Weights of a small transformer language model: width 160.
MLP neurons of a small language model. Each row is named by its layer, matrix (gate and up: input weights) and neuron, and shows model dimensions 0-159. Each number is 500 + 40 x the weight over its row's rms, rounded and kept within 0 to 999. Numbers have three digits each. A neuron's up and down rows have the sign that makes its largest values positive.
After each neuron's rows, "fires after" lists the tokens most often just before its 100 highest values on Wikipedia text that the model never trained on; "fires on" lists the tokens most often at its 100 highest values on Wikipedia text that the model never trained on.

L4.gate354:481506503477515526517504529482455529500539505463418499473515503441502478539516553547553453515483504457551464404512507507524390527522541506516400419525544428519496378512470523429472476587454563447555457493565467521487454481553515534579449508534555521512513502503496477482469497493381470518459482523500588507490494496441461471523535499489564432506531515523480529516434554496522473480509484523481558474467562456516554547498493509436529560510511432509481515469498513576486475519491483
L4.up354:482539466562505446499582580515478497463527513545565507535567467519433465561577501425519532552444495562541516559464529477433545541608471465527505515528456493531464529486509524520501533464550485522501527467544458448514480483522512563476479508514473461540481549497474528600438546458526564561519537505461549561474579590461511495454503508522533492545542496587485469516521480467467503490510463464437544498511501542434541510539503515515505483540482473533498558482570413545442525468490501
fires after: "\n\n", "=", "|", " |"
fires on: "=", "\n\n"

L4.gate414:460525476483491474481532495534505479526491471459483503492515514466548440491597507541486429494535560504476408442492467442435545506455425463502449459465493454529527492457482523522607475555390500426539477528527532516485482552518488463489416423489532544466512476539522486485533508561465435462523467481541516534444472461596493505522577564478496485521518516492470501485474545496414467502465463460536510482451591481461502510474518446404540538510473444515500416539537501507441518506492508
L4.up414:518549447494475504513501429482496512483459462450539488485550557408444494531502420505450525470495520547533487518496536515452529479570569543496503507497504514518533492545568503478545565542515523575518508427524502507511503399466553549472499485556468549528492481417521586514516554520457586502525522480515531535425480477467529534522490467476535610572473474539476477563518492534479447460454489514473461572457443560522519551515477518483496442539523505553487550575498440513574474455556504
fires after: " the", " of", " The", " All"
fires on: " first", "-", " most", " the", " only", "est"

L6.gate255:471547532507495452500520512493625448500478524402499508411550518446446454556486437527492499523523488496557422409458490478505459554447538499545496496512527563473537489462538441465551483460517534443495501471446532496486502523456530503520512496401541467565545495516543513547572549477541518527440491517533567509525536558533456499475534532425454562467477445408431508504494514532520538447516474485466573456508524512473504480542517570503546501502532528559483491459510442470514496569469497
L6.up255:443589468507502431493437453445486476604487557478487458434576522488476431545479511456460513541463444504527450489471500462440485530545571476523510510499540515480505449489491581521504510474518505470507472490463570449501510526427532401556494487533468468504534438483550558513548529509534505484440506541502503492490518530564471514497531551446414512493482571444477488488475467523534520489486427552494500460513458605495463465520547537550491441497475490546461524549500420516557511559461433
fires after: "\n\n"
fires on: "=", "\n", " |"

L4.gate151:414495474514525413521500472524465490518549493458526495496520509534439545504574524461487430530503551531577509502555499484406540486529460510480524545571496423470498479453496463487554438530447499508558398534504465565507501550456523496577487552480508534486545495483506555481503494534482432513386487463519521489493526501493473461505520547535459504474498515456509508488493447471512535497454500530531562374494485504486519595473507498477533573429530438460546576586536502534450497490469520
L4.up151:537467544506440434495445454597493466493442447484466498535481552555479514514570574480546583486463535478524497492394499444429440529500495516496469531514410478495551489474547441506549502439477419483541495531447523543515513568481511510510503491475534477478512445433522520487545439491518460457486506494560488511506498552565530500433491503422564472504471472415514493493460422404474439536548513561464516533500485555484517490433525453451534533502501506484493498509524504436487447443526490
fires after: " 0", "0", "  ", "2", "1", "3"
fires on: " |", "|"

L6.gate164:507457450471426589524464474479532431533464541468534605457467532551503414543486447497462536471524466546535473473499575506509465477452478476509495477541539472485484408467483434523495430536509512491489529474581477519418507493518491456534458424459515478511508499532541473553503566511445527458497458481531477468511535469464487512485510418441472547455551442498511488564463491498471483434540528508519471565495499555549503550443467586498481489555534530572612521488555484525511483497545496
L6.up164:423530571505527478537490431562489473519483487467471521465510470467526474470472451505540502489517547443603489482479509469491523546473523501489465569407556471579467451518579413467417545503485499499452459473470494514476510519507481466451552508460478471498544468501563554512569522493509399475515515484572481397520446571584540479574543458534554510497581502514482460510491542556473528520498505582519534487543512536526480546479512534506465479453493532474513506477524476570513485434450517
fires after: "."
fires on: "3", "5", "1", "9", "2", "6"

L4.gate133:420546570515527508535469487534503527491498565523477489511532509495522478520499569546528474511447481509476466528497475460495534527426551379475435502492481493596482488490451606462518433561443502426513486457547582450562458503500470494553471497526523543525551478499473595507528511504511456442443511482520572525389477532529490502479529535537560482521541513512489444463498539454465503440491465458488537533463544527477504568502546483445517537452463474529538539538555505398479488502491521
L4.up133:486486595498463401515531467467492470547557467598525431564468489523481509553553549437538464568439475444444497495481497486504501467490424562516451513516499538560443555501470476419490483538472537409447526452455472518510515536549456466453466569514488493525509533491437511547531515506466475469473519542491495476525515476461471595447465574514497475521518469536491496453529513494444462454584518516434571488509461538498553476539497453513520438460453493552466515491456527531479435459492535
fires after: ".", "=", "\n\n", "|", ")", " |"
fires on: "\n\n", "="

L4.gate263:501546466524472512430523428520494511523489559430462467471488501443510485514430502560509444482490576475451449484503538545510543462566496500493448464506600483455516475445545499452541499516503509480540508490569518496529535584533463474474494531463562512517512470470492518521519448553418555473510459526460522550439425483539559462497540525498497568555525447471526477528444468548520450422533446504532536445489600518487468490507527538464556526563447425558498513462509558503486475508597536
L4.up263:485518487414435416386513530447440528547473525507553514514513550451496455486534479507505573495476510523504530497504549517485488484490519503497516493581551463449502459471562514524459494484504453536542493493511470493607513502415400506446504587551501503498520489406516566544453527519486494563495513552489524463535526540539576474453520550468538470557472553525521562518449423527495479425504541537504489514538490576545475429438503512474541506490562522550472543523476524484490444468499467
fires after: "  ", " of", " among", " one", " There"
fires on: "|", " the", " are", " other", " of"

L4.gate294:431545553459503539509478546466508501483532517501463478543463486471487523537512460524568437583491446435445501469517422463494518516458436444461462557527567504547484427436541582519501530566476461497520522423430547514549493495510492502468554477516546559519519497535430481461560472491451489479500513509485507469547522493448581465490492498464482479459527493473517457392432518486544386490522456416535543471504512448521485473526482540504523494521469482511505439561545486530500544594512453
L4.up294:520549573483436573523447575496523553482464510507428505531490511450464539543509431505536527571527478471475533438538509467489455500497499506508448520554548449509473520445534525505506545522547489514584550486442498522510519529497561494459522500541550533443519456482463505449546571468404477508566530472430462427520536466486494469486493497504453534507437501496589471471459507500626454489556508454530514490441504464526496423500498523480554508509442467444496517499467448476538504529533382
fires after: ","
fires on: " which", " where"

L6.gate124:555576490513475497475574454452543515543458503536496433487434481435466527500434439570464450545593539497532434504478510587485497578471488483561469463492516510530513453510591444476497527510510497496490492529564519499475542530481511446444466499433511446563486513454493478552504533502501531493456465464484493540519504510460536461525540480481534514420583463540467486494571458492448513460534446439451511475469541472511585510527519584461500443517487527594547454458478575518519491533466515
L6.up124:485530546432550512487523529509500477523494493509496469460532499488505523507443476518480508483535527471476504484465456562527477544403533452463590488531457482456541463518507487496500484449447522430587474502527503518488527552433463513428475480478567472567483451437455556502520504554423459565548505530440458586468496496498549467473466532484458497521530522507425492479521482537508490535580549444479538493420538451455548503536515487398520567547494495553586502568535522552539554578534511
fires after: "\n", "\n\n"
fires on: "-", "On"

L3.gate309:508523474473467407514514499502572418499575517426528514470544515473475529554545425540450479527485624486500467432507521520431499523474409516520477462450439501460516458484516502511590478416502496483496454566488443580457436537465513409500492532507515503437519450517538470498519550622544461456489479539543498450510559495458520465509530485466466513509558536505529503537468417489504537483479507513524507481530451498552470505478481517534518428508508513434535502480529493521510544432468489
L3.up309:488480521503567499501533546618532477549571549476496489484539463480491443521482446606460532455473543506476511530484510582502479532487466534632422468580485480444495460483496453538474576512536481437512501486518481533514481486520544444479508515443464525457480501410550472550524484543410521485466497510518521442527488496525504538547552532505514573501528544440511513526497446510475485553525544441469484510513456492492528407483398539506517486517472585496512522454520528506487508527441556
fires after: " %", " Votes", "  ", " Total", "%"
fires on: " |", "|", ";"

L3.gate267:559504484542451486506533579516547399519525569469549479463528494528461505499469488520461537464513518479549533486521505548444499492439478558532437489499471454405508519480528443537559507492455482483532477540528486586492502487424504423475508433499489445474583497461566466558500484529468486416449491436501474464532583507596478481542533458431437535548488528502563455482490435487452519532454492466588505492541469466555504489541455498519492505515519522521564481479492522588540511448474512
L3.up267:457410470552484455489424537565537464517542498429505496528528523485443528493494532587431489490482498422533549529507481547448513555476488507521504409495511532488468531501596532566553479437482427427479443524491452526462465473406396475502508504550522475434548426525518503474480515534494481438490465486494476502523492524466493516557527577550537498487534500461527503536507492505549464552506506593526582434456521515498432494464439478502513461498497505517532511484508536500478576525563523
fires after: " Votes", " %", " Date", " Total", "%", " Player"
fires on: " |"

L3.gate373:501554543492464481553559471560508512444492524480533532519491568502532546431556523466488467465537599509490455419528563461582457508490522481505510498492514549514508456466528478503550440482455526482463474554489498517463478502542449545531479462542568490489570443512521509495514469504448480550600545507551459513491467500493615493458513532444529478477550503570456500475525496516467387439516489534526515522494571517513495461484479480519566492574494396571479521441497415524455471474488504
L3.up373:517473499518491410516490477494546523552429516423535537480505531519431433552493479507503581452513550526469450544509477518544491409491526416578417489552440518514510506531525453576517497533478464458530485506529520507493501562492491541439481532486550456469472512468543466500436495470432489503533504415433491516468446506557569571476547487496521515491492509476448463543456567504483474452454492489491528488415547467519518421523527511432490494546503583516480519497477518490505411459599502
fires after: " of", " one", " the", "'", " among"
fires on: " of", " the", " most", "s", " first"

L4.gate301:472529447534577543480462462543483487522505523516505569500517542564524429488530438553484505531483561551523406511510485472434560547563494508536506462521420493509523575449502467458475504621486438507484468512534583574424434487513526407501471567419464498529551523490489461506507513475463464531530510460560469490454517461481525464453519454499483436493496472469485419547446518431508491523473499487510468504510457441512513516377502513463532540504480536495519494479507538548487503452528535
L4.up301:477453555469536507503545452487542548415459441451468533427508525453516487479532513526549463504551539467528405444500492524528469526491457538498502585478525512545474521504509557489482527474565545535478469515450529514483488459555568551428522491498499547553448526491531546414501485513540526524479559443494513535551462510441529430456445442545460476474467422498475415496545397486455450462460471491534495553494487432571465487497530483444517480577505502526523460478527517527522530525428556
fires after: ".", ",", " and"
fires on: " and", "6", "3", "8", "7", " a"

L3.gate334:462492432559481590484502500493459510544514506497527564453459467494538470576493475524499468528564494466474487448522527488515445573514561439502568507487525545553530560479540561505560477477446458501444484484437637568534528495523494531537446532488480463483443493512517479517570451452503547496419550551510456474440527523523513447459494495518481480463459434549435419460489495489521429498482588533458450459503474525506449511515510484495501517444444475558512468519553561467534476478451510
L3.up334:548493495535566455521477473523463512571464497560478427463451536561542524506472515501613499496596467502498459588537499496455466500530428501523467524465508533533467522469444479502504528479493526526533472477521490461553535531555521502457523533537498502550573527408501503514508518472525500502471511529462476497540429536486498521505516402472476494532550476502558481523481398524478576510532488640454483466507455496528505442432512565435469540513520548454482477475522465470482433420481556
fires after: ",", "ü", "á", " is", "ó"
fires on: " the", "l", "th", "b", "ish", "ch"

L6.gate346:417484507508500478473479489561537483513421429498484524524488513421458508513476470547490477509614493447523521440506487486497529533479478518431490387546508518531551506488455471489468534550466486505553507420492556503494534477549531552476473547494558410507526477538473489461603502601549452541445554551568535480546482525500514540492537505519496519442478497509498514437486488490517494459604444535488554485466524482531526548463538516540517535436398506514519488484505514585474532506543462
L6.up346:454553526508463482539541487556519514552513610466514476507522423521481577483475463513509460469523435380478448551492563467456429536447478533455502460496540513460489475551561438493457478472494535499565517515495448486415486512517439457475513513496499492474462512513498431560434526509398461510464480564537460554475507439546537520470533590492448512534525468448522523517460544500503472513447475513458450474449461461499546502495427543457528549509482473488560484461457439514459509556506532
fires after: ".", ",", "\n"
fires on: " He", " This", " it", " It", " he", "-"

L6.gate337:522441460467525482515519566444502499498467479416498466470502547482503474474502501504555463529605509520502493503523498530512445604382411535528479499508496568542516494440516514572498441504492501448502534481448552514425447542504487516467467483539559548523533519563450490513455511553519492532453480565588555463518547498533526516463510391439465494510499418543450474423462484497488490435549478531492492446539523459558554455502520506532544536513470509521549446515497485528516467496541560
L6.up337:550519466523564488532555490472518465554483451549478503436504426564515462494515523578484506452489507542444492514491456514504508515528529518517586427530533541539491485416560390479494526514470441429503485519574592466535479533561548495501472596454443421495506439466516502602442599478532464482446539490467471540512481458586476539509488485487420469461465478507492489531478482553525478495521532509545496549497540475506542530492458458483505531505553514467563524532518496499506476524544540
fires after: "\n", ".", "H", "′"
fires on: "-", ".", "ub", " and", "41"

L6.gate413:473468430477516453499512466498476540451452558530459495489484490447516461531525488501542521526547510434506462587467471550556514489445470479538490500474449505516487498514476485470525480484568444437489473391544524498462485574523591504479564511450536470483558509505469490493617492472536523458483479409517510510532528453553544552524515499432490559519542443524473452507489514506431582437490383523475489473481546470560545522472518553483486510540425521572516512450527537493478485555559523
L6.up413:530452461403458523462518454442524489512515471469541503502476484552445470567486523479433475467511526525498522449536497491542529471472530442495461523610591462461569482412539521445579504498480476441506571492481556460501466491439512563482483481450506456432512500483446511500504494613552547489494564491510526440477537529452524477531485504519506488498558579479530506523516498500563478491504538595490465555606492510537485546454548555527499544479486533527498584484489520471519448467520476
fires after: "=", ".", "-", " |"
fires on: "=", " \"", "\""

L3.gate268:510538486518517502523555525495535453508429493457540465497533544518476447466476447477577503561534585451558486443517515477520563476508521502526454492449534546507507500456550526521474465535437563496458439477474557521397466455434464478452484502493512555542524444513572482488530512551508496526556473507451538466450538533465554471473513575491521517528507453539524549526487548529479524438562452402582526594500510464476488520477470451506524508574460465548461565508549435539528461430491480
L3.up268:502567448543501476475504524444512484452500513530451536497466452468532494425503478439525490475528486525453456410445495541540443484438455521539478504474447511516449406422482562586493511480522460478495488475448500492509556461474457549509442476534517456488451467535523432507459486506487430479495490567463521458511529446444419571464464541554552601510549549543532471500514572563463490494523511429540420483491552449496467498500511472464457510498482542520459473539501478577479533421513498
fires after: "|", " and"
fires on: "  ", " also"

L4.gate61:470437538469541464490497423451522460483491513511541483518493510462543465559517502541517488567495470494508537465496494487520506514507480460538502481496473578564437535490476510499511492551495539444493498493508592466418514545467564467517473437471496487593543508487507512478454562509493469520468463506527508489524486504546484532513574441409476484370606537416477523489545573501509493410474466545511463465446527521506590485517505585452528549560445484545510487538510483508424484534531568
L4.up61:495435514490523491448496476420507490513533462472472474549533441528443569539556475410501586503552571450476445456474566491522409509513464554564528453590507526514438487542501489450563499566450511468479461455399473538428491454514529513498460495472561486474472458452526480542431498525464513405505478505522499458507573471535481555519461539461467570507504534499576454488522525543490500489525492537486507518450489533552497480531516553455468532537519446545522436535488514513484486548497443
fires after: "\n", "-", "\n\n"
fires on: "|", "="

L6.gate116:515539433462518472490459459500491479446467466428550548458499528486443476524512412444492498519490598514478471496509538458523542441458482438544464491525532478550504457497529507497558404507457493452570456527455534574500489554452468532494526513463538462535497502472480461518468549412458520516482537488533567529484532518595567485507457369518419467544520495494534427506550502517476455460453466570504508529466554523499471460472499475417504480535520483561453473505482504522562500551538507
L6.up116:518484545455497499457523496468557487469548507487525558488507516463504409509591472502512470542468506463522432510521524456479468501417571487503461554433561467520546574479583469455499488521563473533435482505572452493574510474471484484465482556500483495429483523489495501514566435476481560559477549475497470481464469530515530467412493453424459460521533565482519535506520443476534503462518490541482520548546492542510526463427531526540523437515616560511462555478521449522423528509495563
fires after: " the", " of", " among", " only"
fires on: " the", " two", " three", " top", " first", " one"

L4.gate204:448551544437548492512512477500510471505526499496433477505585481426449510542550523484524467523557503471504450475445430479481516516494530413453516481512514468478448529503473536508563550537498511478564456458621512562520492483510506497504436466527507522443497425554508476532449464504464454516425525513515551531526472472491606462472506522414547487522511461512519435553534596497484526420467491443491555473419586453534523483583522458458536518424513514484510519512495508538514467520512481
L4.up204:447478614521484570535510481469449466452534499488452455479510465509455525467557556577407487480517522501533479545461485539519521513506512507511509425528485458482506504460572564483543590586485490472508461460498561513587505485439455467477469532527495523506537562523467494524502544463456552539489486478421591477534524488496566471493453501510543509566529523534450468531375451517520399507503611465511514559503505510522501480474513441518477501518531518497477463507538510561531479522531509
fires after: "=", ",", "\n\n", " help"
fires on: "=", " making", "ing", " first", " in"

L6.gate315:415473483463465514524512537517445470459456567503567450465544492457512468565586493531498553476438541496568489486476479487507537516408457566564492433509476512536516508470490507448490477510561521530520379468479540508435470503509554430506535516546504521553579462457497571505570564493446520478524457470549529486478475493550521537540496528525469521482545517515425476513463563514494433442542456483445496530448438505523552525444500473399578510534531489503520495483524494523554488480511541
L6.up315:495471436506472529499516476489589492525532542448600489503465498474481447550451455523478531475492479586426426481578469506527425472486479506499468494582482545529492539443476510450521523615430581499524527500474476452533454461486461476531506479502534497446471522519447543587469550501466561491543517516495528530558585504508527552518564483523542490511570527508521513481526448474505506480447499460497501517482528485490606441508533489460526485507448516483476563485456441481473413534421512
fires after: " |", "|", ".", "\n\n", "-", ")"
fires on: "\n\n", "="

L4.gate184:494539550426560536543527499444482484474489479476481497534570536415459509467490365454512500539440523468540515479492529510502529579420473412513463472508558575530495547484462525515587495572501478486503531444600588480532496502461499490489460489476540506467507509483536513494486531539511533518475503517521501446603541517479546437465457500488453465428505458534518405506459536550467471509567412437520488474490528449492531469505470476504523519499510495550494494455469502523576547499540526
L4.up184:525534495471482521508510499492474477524488541389557488538468453599492516453468512422495447451538603473485521510495597488517571529525540492443458498491566536472477500486468492563518430554450497606510533478440493432513493474502522540537477489484502453459496495522433480514463426545582502535432496489486505489471592555488540518430479417584485557587534474530546485510494475473505445556479507464474553502512525515557514518506530461492475484505510465553456538520519503517485572482478515
fires after: " well", " such", " known", "|", "."
fires on: " as", " |", " 4"

L4.gate382:440532517478491487476457457534471458531487474500483536468532553490480451495549493471484467467442437470472521530473429441452496499448588478477506474485515481537582464476520519517524467457517476460459529485388569483441533518497517514578517542478573472566543520452499493490421483529515430571450457557571576484506520478488471449500522487482459493431548461394501457484520551512453515504480442574485483538413498473512501517452492540478504477512505529540559416546467567451503509495448451
L4.up382:420467468496511465505527520481550545478522501465452493506458451556488584533579435508597500554533522472481436498480486492454476533513499500554461461481524478467550432546519573484478546476446469419540507568547529504525483497525515464569512441478513469450500475550409495546514521499572522481495521488477541419485579439496489513470520519487444450483521457523486448596503531463491439491429504469491517473490512469488493528445548493536502457477523464531395487459448457485602499512481572
fires after: "\n\n", ")"
fires on: "=", "\n"

L4.gate392:468516490510507459415466463502518447555577435489511502517446497514589509504502508543571513546525490500618500418559513521510482504452503552512499492472444516481488415405429486463491466533413579468465499484486513540461494420451461435550460536522512510503525488463503494530515445511474461490458428493491495537521524531487442495481512518475548512433485518474528488561492475452479515484534554526512483492563528422529549624494429545476505516515515512541534519513562497583519543500523445
L4.up392:489495517550502539559499475524501535432528496504416529455555507535436507476483425552527435491605515464425468487503614515556463440540471535553459569546519476498471536470514537492477481550526504412478456504549545517522526580532510446525511460528554528567544520492482477564545566505464474486563498439497454533468496472514479539526479457535457497570534475500447450449576459531520498478461532544496495496461501520545501490518501539476465449566504539505566476430488533479522519414478544
fires after: "."
fires on: "2", "3", "9", "6", "5"

L6.gate202:480506446536522441463416501446546537521509525447488489502471480491557485508467568568565524569511465545477532467445371526495463519506571508498535463444558517476503439476464532440478505549549434470501424468543546519545478454543469475496414453585501558523506462478488521523557549486489480516455488534478519577528559531482524460469528494484519459523571511442519519502496494478506490495507473525466586398539521491568553604517493485494509497526513494513426477528503481481478563519558510
L6.up202:465536500540453506501486532454533513468526567517423598477459500479552503417469501477578476545520431493482502477443494465489515504513516482532502478457458459517473436505524463486459465437498530539530481523505530459517531465505500536539545579554447561526448512484570499446521492438576493504477479517479567601457495606457485516483473447509561513578582515488463522422434472549474510510390466482546469478532519484429479526526483443502532435510525458538436511517531493512469535504487477
fires after: " |", "|", " California", " election"
fires on: "\n", "  "

L6.gate101:473472399452489504527569515509538529464477495530486539457472489469578512456547534575467430503599460453483463465501505512506499538522445470450484500544543478523497469514428499479453426536452518537524490476484601533468485498463519496478558461570474500493500520541447552500541503565588548485452496437560530463475462561464529467462554537471491512505452504509517549506500485411479477448611472516431499509525541499518481539470502533450523560512471532565554444499566525507530498445516561
L6.up101:465532558468482510522524486461545518478575371564527483532486482505580501459515534557471456472536485494494503525485503501464507476509505462508521499527460485519487509396543434384488528546557518516450530479516509499470473440518470584512483537461438420525506569472494499532557554534514474450546437511501499488475460496481512546444499526484565459485469502500531440495538467403534485501469482516473490432584486398457408478436464498453501464490502530527451520505493545478537429559500489
fires after: ",", "/"
fires on: " and", " to", "/"

L3.gate135:386530492449513518462500443520531488430494476467474516469487459477513435546463505542502401532537486464464433498519475431464497560461439423558452496516517572493478486442509529483515506543509495463530483432423588564524509507511520501492500497515503535550466451502495513482497579484412534436500490494501504469480442473504520476466458454551546444545503452554384410472469521501532404494505541496428518492588499490535488492501462560471542502478495507550486502533521571499510535527502536
L3.up135:436472504523505497509537443526489524505536478554445496500478486417514484541516451431581505532517455453513452493517503453528496530489521540625430480516461520531506563443518423579522475453454493508548505490547525524467521531505466515445392455455488517513395506423513485468417505462515486517496499417549510533439475525546464483514506509548565505495484538619506501454506554476442458486486524556456442461583507462527440489505472538475484480478551557488499528523463516491506535516513468
fires after: ","
fires on: " the"

L3.gate286:450531463465502494511419480510472513496497533377502586514486535539485503445466484570454475541516553479550420514459455461528439497470558474475470524435563539419520451477514486495560470525461496547516403537535539518506436522531524454488462519486528484539523450474520542516517466482470441458558531501547470509529490566472515542452547575459498514485501504453478489507501405478448412539572545462449543497558467501569508534511421501449548456508497476473518477521484450466492530440535481
L3.up286:504498544450477425588465461539557500491478490503498578529407551552505532453539556487472514530443534536443510519465514440531568451524518565529489525491532459402498479468527461466509572487541525524478411525435519504470502564480547435441472531443498579527482459490462516500517511449465506529571499468495449545550493504533541496470473464471483505450524481491450505515513487477526418536526513517473474569451460588533466502491408542435520467560505519488457487500546431521520457434514510
fires after: " of", " one", " in", " |"
fires on: " the", " of", " 18", " a", " |"

L6.gate370:494547444568507444540565502474568510569466470534522485475506504439464554503483490530481500525570535544478523481463465543420473547531502499459450463475535465457534436536519472504530481495521545446481492529485514540424510487467534433482454479525501514589508531541414508480534515515494399554402438529478500532471497470596572493451532510404458456510521433489444500485519516505443444475538472456496452442516503511516500494503604487461475422491472507521553557440481504531459483484473479
L6.up370:445418430475408479458498495507474535445585457470534431435533524491506473548621489561486484447489457454517450457477512458497481505452453566500481520497454456488533476526498431508487469472492485489565544481492473544519521486512492507454478520511515496579484503417550498522493542535505418508482523510544474511538523484529469580466492512515427517491518508592476516555432549557483547536470476535523540540548477470520526498432445547467512517449516606430495486514512476571522574502535503
fires after: ".", "\n", "\n\n"
fires on: " The", "The", " the"

L6.gate10:487520519520484483449503502499577480540420475471457495475582547455473510543502498565497434508495515499517473546498442557485489527480525426553522417517492522493559529492573474518579481552409510501468510520509567457487466560447556469522527480423474482506564525539518545513544498468461479513395468496559527492442504608452501550481530494423548490448545481444532505496499491500536464424526503543454533459493498472559615540516544511472491436496490487580494454526485522471506493550485504
L6.up10:453518577521526442437502480484540524571495468479390426504483456452467512496490470531558450589543465459514379463474488464520498507540554547541536553537548486484502534516492524525501538500489518392516557524456436549551450520448468461531534490497492526497482512457497535560420521422490522478504515501526501487481496585449496515481560561544503487509497498446476501462464544504525485469475450518450504420559551540497471526534580549536503451530565497517452497431482506530523456539460480
fires after: "\n\n", "="
fires on: "="

L3.gate409:475472485485474456539555518502539470545499548489543516473569500518488457518489505515542494484611555436535445550452486529493526495521444515505439480497491501455503427493565521458518456533392520541503506571471512542484538493461486478507492471525504488476514476513546500526583461523454507543549506454538461519503444540526535499487569533349441522527510437411521499459469454489539492494455447470526512487499601548568507449497455528525535403552485490509564481509494509419498505527498566
L3.up409:388496470480466540484458489527499558490459522500542547520500516517480475512549497471462443483544538592505493453484434460460502566508507465518478521513478525498509480459430558443480490530528495532539560524502561480599469528508449450489463508471549504533473465507589550482499540504503531595542595458439479504481521407527548535461503513476506480477502498526454508593447443441519362448532451538518530545453510513492455435546501478560515532530494463453502561498526485520506501540516512
fires after: " of", "'", "s", " one", " among"
fires on: " the", ":", ",", " its", "s", " of"

L6.gate194:522512530533498450454543470492554480511481554516501501405483520420498472520485499485497499537509481502533503396446470482455544561432539479511567458508518489512544491427532499516563538513471474441513490505501590510440510542445538492461436537474485469566518473437578496504569523529525510556444508545493512557471579515506396436458511474425455508449488495466471470521474533528573535476509476499496585450465501524494464476485588560542549466467531528570481480541539496523557521571522478
L6.up194:488523459488498455451449487479545448546453509461494500460508539448399388570560464512463529518490497470501451462458457480509523530481606528556521433506583558469546510503489470500565500529509506444497509532482515446463521563470581494581470434495538532533531496463524507534537548487577570556492518493496477534492518515589448540521494497461487590415464478442462526482499503470540530478489479465511462460441479526485454509545484567503556489562574493542491460491506478498485493570481500
fires after: "\n\n", ")", "s"
fires on: "=", "\n", ".", " |", "\n\n"

L6.gate176:444505527528503523539516488444445485494462490531548494529523496422501442534501489472546460542489520475539476537434448482444591543450443416516433505445531530493516473545496548476575510524455559548495465457575545518414431526477591502546530520423485451538520456542455453518486480449542430452483511586450494494491470510446497501493544487476517579496535440455490498466440494466505537463464445479465565476538486478530568480535525543439535453502538485563539445502519543514533517498529480
L6.up176:508527475524475495523536516431399537470519470534433493583502489496488566538602530518587539510426484451537497487438492481438533561476462472519456508477450520525583565520514486432504524549521555534498510471546559536442463489460547536500506518448433498537547480583472464569536515452521571606473516460478507517441533491483501496504497528474461489464508509532461522568450608477551523512490489474459529472554475476508489493509518551539470417482534529530476489472464464570505517542514489
fires after: "="
fires on: "="